MLP neurons of a small language model. Each row is named by its layer, matrix (down: output weights) and neuron, and shows model dimensions 16-79. Each number is 200 + 40 x the weight over its row's rms, rounded and kept within 0 to 999.
A block is one neuron, or neurons of one layer that tend to fire together. After each block is what it responds to, as a language model described it from the Wikipedia text at the highest values.

L9.down3,127,265,231,256,202,156,267,201,184,212,231,250,126,191,236,257,227,212,104,169,195,228,216,202,155,136,257,243,127,231,230,227,177,242,217,202,230,201,189,240,231,274,119,274,242,206,221,244,140,215,129,266,143,201,164,212,160,297,136,183,208,207,131,193
L9.down45,158,243,204,226,181,188,214,167,206,254,195,253,205,164,232,154,154,259,225,183,215,204,226,174,201,173,253,206,167,205,274,217,146,187,185,319,226,251,225,144,210,239,172,168,183,119,221,245,204,222,199,171,216,182,251,239,146,217,236,131,190,98,233,252
L9.down56,172,245,277,209,201,181,166,167,208,195,244,272,200,297,221,146,280,179,206,212,216,210,207,221,266,181,173,174,250,153,168,255,190,219,252,159,160,211,200,269,108,239,232,185,255,182,155,152,263,282,237,164,167,221,190,186,226,198,260,153,251,257,197,274
L9.down78,142,234,215,264,124,215,165,215,240,196,178,244,163,213,215,189,155,152,143,304,188,222,268,150,206,245,179,249,160,153,145,210,223,169,137,190,124,212,184,187,211,163,158,227,187,256,181,184,207,185,182,156,219,135,274,230,222,178,210,207,141,164,154,159
L9.down143,144,253,208,229,136,243,197,237,118,298,155,171,218,147,213,143,215,167,232,233,193,178,216,249,140,236,195,225,202,148,201,218,191,246,143,115,143,163,149,234,230,146,180,236,199,199,194,243,183,206,186,222,208,175,206,170,133,149,217,253,216,239,222,197
L9.down158,184,161,218,253,133,204,182,268,228,227,216,194,140,215,183,246,160,109,208,183,190,204,291,190,212,226,171,176,151,125,170,222,163,225,192,173,244,179,257,251,197,255,284,124,158,227,218,176,169,280,188,148,202,229,200,176,260,228,201,183,140,166,262,203
L9.down195,183,178,253,187,189,228,288,204,156,263,202,213,217,256,255,229,184,156,202,288,189,259,256,131,181,264,200,162,204,144,292,223,210,165,150,206,136,162,173,237,237,153,195,142,206,164,235,246,196,216,246,276,190,202,274,189,182,250,253,144,175,176,260,243
L9.down290,148,318,184,192,249,222,170,185,202,226,213,226,196,170,182,211,206,200,109,167,168,191,258,88,217,227,254,193,179,172,222,203,222,192,221,194,267,121,247,230,171,222,181,231,205,235,254,189,117,228,269,161,215,269,184,252,222,164,191,220,200,193,192,180
The indefinite article " a" (sometimes a word-initial " A" piece) mid-sentence, usually after a preposition or verb, as in "lack of a", "around a", "in a".

L10.down506,129,236,179,245,144,153,211,252,240,217,236,208,239,204,255,92,216,220,203,165,196,212,271,234,246,201,100,188,210,207,210,223,223,233,183,226,261,190,203,244,226,159,182,157,168,163,162,234,186,197,190,236,217,218,185,203,183,173,203,193,162,202,209,218
L10.down573,260,153,157,210,241,178,177,181,198,168,224,211,188,215,262,158,280,249,185,239,276,146,193,203,171,181,217,186,196,169,268,157,106,172,188,147,233,263,193,279,235,219,236,230,161,267,218,188,260,244,127,217,162,216,226,161,211,223,249,220,131,241,185,134
L10.down600,216,213,154,183,106,202,177,178,201,145,241,200,161,170,204,122,282,223,235,237,239,210,162,281,156,143,243,270,243,176,190,241,283,172,180,189,232,235,135,285,177,199,159,183,224,231,197,181,222,147,195,187,201,163,225,226,134,155,250,144,166,227,222,248
L10.down607,176,168,241,211,161,224,175,189,161,223,288,217,173,131,241,193,194,282,203,175,236,192,216,262,277,178,133,206,225,192,150,190,249,179,127,181,210,260,164,184,265,217,200,262,218,206,249,152,247,79,285,239,116,228,200,152,242,252,257,256,170,189,241,145
Sentence-final periods closing career or award facts in biographies (ranking of 421 in the world., awarded the Tilden Prize.), plus list dashes and name fragments in credits or tables.

L10.down227,125,184,112,259,249,132,279,150,269,237,141,237,193,188,206,185,219,209,154,191,159,156,251,208,132,215,138,209,190,172,160,270,212,196,224,233,146,207,187,230,224,242,196,204,215,237,150,179,277,196,178,227,270,184,248,125,228,239,151,249,184,176,132,194
L10.down493,196,236,141,170,231,292,184,198,155,207,190,130,250,188,209,128,229,184,225,171,227,244,265,192,207,165,201,240,197,138,274,179,248,240,134,196,154,233,231,234,221,171,163,246,175,130,270,256,241,161,116,207,190,203,168,196,142,206,249,92,204,172,196,193
L10.down500,175,239,218,189,178,143,170,179,257,209,163,166,145,214,224,190,186,196,219,202,254,197,176,229,147,203,295,161,251,168,216,167,260,202,238,204,221,185,253,218,201,203,236,163,192,141,145,153,197,229,189,249,188,281,185,174,149,249,276,193,189,217,180,196
L10.down614,269,211,165,191,160,125,224,152,197,183,296,214,243,164,88,196,203,182,113,236,158,120,240,172,257,255,161,177,233,142,235,221,223,228,205,200,278,225,206,217,184,176,156,168,240,240,228,266,194,147,220,128,160,255,234,224,168,181,237,198,189,203,171,150
The article "a" that opens a predicate or appositive naming a person's role, as in "He was a professor" or "Bardos, a physics student".

L8.down101,293,227,221,120,187,192,251,235,256,230,212,181,130,183,179,222,244,132,208,206,188,164,265,297,219,167,197,256,194,256,175,181,261,152,244,223,274,258,200,273,197,195,240,228,236,190,224,196,201,155,200,236,219,168,138,180,258,197,256,165,180,163,256,160
L8.down524,144,176,155,222,194,196,148,184,158,208,263,131,210,184,250,263,124,244,190,219,271,143,211,280,211,176,176,236,254,192,198,251,151,161,213,264,242,242,169,202,191,205,247,239,158,159,167,169,234,174,185,173,184,129,203,208,219,181,227,199,258,157,272,234
Final word pieces that finish a multi-token noun or verb, often in biographies and education or career sections, such as sc-ience, Physic-ians, off-ices, administ-ration.

L9.down24,222,258,245,236,198,210,184,182,182,212,181,163,244,186,253,211,157,219,152,175,213,190,160,202,235,245,204,247,197,205,205,240,199,204,224,191,162,83,206,180,221,228,196,176,147,191,211,183,277,186,183,176,260,186,251,175,233,215,150,185,161,166,201,246
L9.down80,164,184,124,254,158,208,212,261,164,161,235,225,200,231,212,150,140,241,207,217,210,234,201,162,235,224,180,194,209,252,256,225,204,180,198,247,246,231,168,158,184,142,203,178,174,165,271,286,225,214,171,170,210,187,223,180,152,210,151,173,216,146,172,243
L9.down100,206,198,183,220,140,256,141,188,202,181,239,194,165,223,179,256,187,241,261,261,185,171,205,196,154,197,157,163,158,197,207,237,260,197,133,251,278,271,213,183,260,194,233,96,93,203,207,236,182,210,210,170,219,229,188,166,186,231,130,217,237,257,183,217
L9.down170,182,205,184,113,188,230,199,142,162,121,217,248,147,185,182,272,190,144,192,234,285,256,226,256,214,259,269,125,244,131,188,170,117,168,248,207,189,135,216,158,155,225,285,201,207,213,188,248,152,215,229,133,167,125,209,231,184,194,240,175,186,208,203,172
L9.down242,195,214,211,192,127,178,148,132,151,197,177,198,187,189,218,156,154,151,179,180,238,210,152,199,213,242,296,218,302,177,184,205,235,275,186,209,144,216,167,145,190,167,185,190,197,225,126,183,158,239,209,213,153,220,238,130,206,179,177,205,197,305,210,155
L9.down286,267,276,167,184,187,192,245,227,171,142,173,200,202,249,165,246,250,250,230,218,244,218,159,225,206,168,208,198,234,170,205,181,189,190,161,229,221,242,126,233,183,170,266,122,216,178,210,221,217,196,201,150,198,235,193,246,164,254,169,235,204,186,255,272
L9.down551,148,176,204,148,278,215,176,231,199,219,268,223,177,177,259,227,282,189,204,184,180,327,205,195,180,190,196,168,264,215,256,193,211,199,250,143,190,196,170,226,205,263,212,236,250,152,194,168,145,247,211,78,248,171,158,177,234,144,197,156,180,220,208,194
L9.down569,253,175,243,223,219,174,243,107,177,270,149,170,221,235,217,140,292,186,151,247,206,158,151,210,173,132,162,259,279,161,156,262,154,211,170,212,146,183,212,168,178,176,238,157,224,227,240,247,177,191,205,107,165,280,251,168,223,215,235,247,246,211,212,191
Sentence-final periods, especially after a name or figure (directed by Sammo Hung., 600 students.), plus closing pipes ending wiki table rows.

L8.down7,205,90,236,175,143,165,191,126,132,203,227,186,132,192,253,263,191,216,226,312,173,249,157,173,220,172,227,228,234,181,134,276,203,154,250,225,141,133,237,170,200,181,243,202,176,208,202,148,189,287,149,238,149,226,239,227,149,120,306,227,215,233,207,226
L8.down257,195,256,168,212,177,192,172,160,186,167,291,179,218,236,299,172,191,222,202,191,174,197,166,203,206,171,167,198,144,212,218,159,159,218,200,161,133,169,247,205,211,203,235,171,152,172,235,139,227,247,207,126,135,159,276,235,222,132,190,198,238,246,250,199
Fires on the final period of a factual encyclopedic sentence, often one closing with a place, name or date, such as Peru. or (1986). Also weaker on the newline after a ==Section== heading.

L8.down476,290,272,213,184,223,182,206,219,173,249,157,165,190,225,182,195,268,233,290,184,226,223,212,269,229,218,255,246,189,156,229,282,191,165,283,222,249,179,231,225,136,161,168,159,184,183,175,153,248,235,200,275,221,251,194,179,228,180,170,257,139,154,177,167
L8.down544,212,236,157,270,159,247,201,147,200,268,196,230,255,176,200,213,226,203,218,107,190,181,212,135,171,234,212,175,159,191,244,202,217,216,196,193,196,199,220,189,163,208,198,179,268,273,202,158,152,212,221,219,215,148,198,147,141,208,187,227,210,268,193,235
Fires on " a" after as/is/was/with (as a shortstop, is a retired), and on the second piece of split words, especially after S (Swiss, Spin-off).

L9.down250,75,204,181,161,160,144,107,170,190,155,185,226,182,235,266,204,145,184,172,226,219,212,207,193,170,223,233,162,180,184,205,253,143,236,223,227,211,135,216,212,158,255,201,247,238,168,216,147,137,174,183,170,227,223,193,241,229,197,279,218,230,268,232,215
L9.down253,164,227,123,247,133,217,191,143,166,115,255,218,183,232,161,219,118,153,139,269,230,206,256,218,251,237,150,205,203,174,194,159,233,209,206,194,266,241,256,158,178,234,182,202,176,189,276,292,181,209,172,196,159,132,226,213,250,234,201,247,214,202,182,229
L9.down428,182,271,177,250,200,267,249,210,128,198,171,166,195,240,224,238,200,179,190,138,176,208,190,200,136,192,221,258,208,242,184,169,195,226,237,216,264,238,257,141,215,122,201,182,184,203,202,197,246,187,184,247,141,229,174,217,205,207,187,182,247,188,123,198
L9.down473,204,222,273,221,106,169,249,183,216,199,252,208,203,198,108,243,87,152,184,160,188,185,176,220,120,157,223,90,221,197,201,218,183,148,219,182,276,241,222,174,221,230,192,205,179,187,278,175,176,181,212,152,115,248,163,302,242,246,200,229,207,176,199,182
L9.down488,150,158,185,216,144,245,130,221,220,177,245,192,223,299,227,208,122,218,215,135,167,172,207,218,157,201,167,196,232,172,212,279,278,216,210,173,203,278,175,242,175,186,232,251,241,257,125,207,232,146,159,202,149,167,173,171,165,231,217,229,197,285,152,196
L9.down502,174,159,189,239,182,152,220,192,160,345,70,195,143,161,262,227,222,208,244,169,208,249,147,175,142,198,194,198,214,194,248,144,167,181,187,170,56,186,174,166,201,195,224,166,208,199,198,156,179,236,187,246,179,251,158,213,193,201,182,215,232,202,247,94
L9.down560,182,167,218,249,218,178,204,200,220,192,237,239,228,216,212,234,204,253,192,213,127,197,191,190,233,110,212,256,197,183,281,156,182,215,287,156,172,194,158,206,111,134,211,208,136,227,203,286,178,193,117,179,187,269,225,193,167,172,163,181,233,252,147,251
L9.down573,179,202,205,296,273,201,221,215,182,178,231,196,127,254,194,222,189,258,284,241,233,229,107,155,184,211,189,167,184,197,223,197,199,171,205,251,149,261,228,175,224,161,182,192,260,150,202,192,281,203,196,203,248,198,180,201,197,194,179,196,177,192,164,140
The last token of a sentence-opening adverbial phrase, just before the main clause, e.g. "At the same time", "In 2011", "Born in Schwaz".

L10.down62,135,170,236,197,167,221,200,209,188,213,118,202,252,154,207,165,253,124,228,192,206,187,151,170,156,162,269,169,117,217,200,194,249,235,155,193,183,186,133,157,186,204,261,220,217,218,274,173,156,267,200,194,211,202,231,204,176,205,206,234,264,218,178,239
L10.down279,169,179,199,206,263,202,114,232,203,190,136,222,185,240,215,224,208,206,223,191,169,166,208,194,211,199,152,222,232,174,225,155,185,258,208,209,145,231,223,155,213,102,197,249,137,182,193,282,201,226,140,218,223,170,224,254,230,258,214,202,273,205,159,168
L10.down551,200,253,158,231,209,176,131,164,226,195,225,229,145,226,150,224,178,199,232,228,228,155,203,186,168,233,233,244,230,250,196,165,188,122,145,162,144,156,150,191,225,179,291,152,221,225,180,283,186,260,196,164,162,203,168,225,213,206,213,192,156,201,129,214
L10.down591,204,169,155,199,250,192,202,191,211,185,171,227,202,243,184,235,181,188,205,206,243,208,190,246,168,133,177,194,181,241,151,203,197,215,208,217,101,254,253,132,160,135,272,277,193,226,212,219,216,195,178,241,184,172,187,181,203,188,227,198,257,228,236,209
Comma ending a sentence-opening adverbial phrase before the main clause, as in "As of the 2020 census," or "From 1987 to 1989,"; also month names after "On"/"In".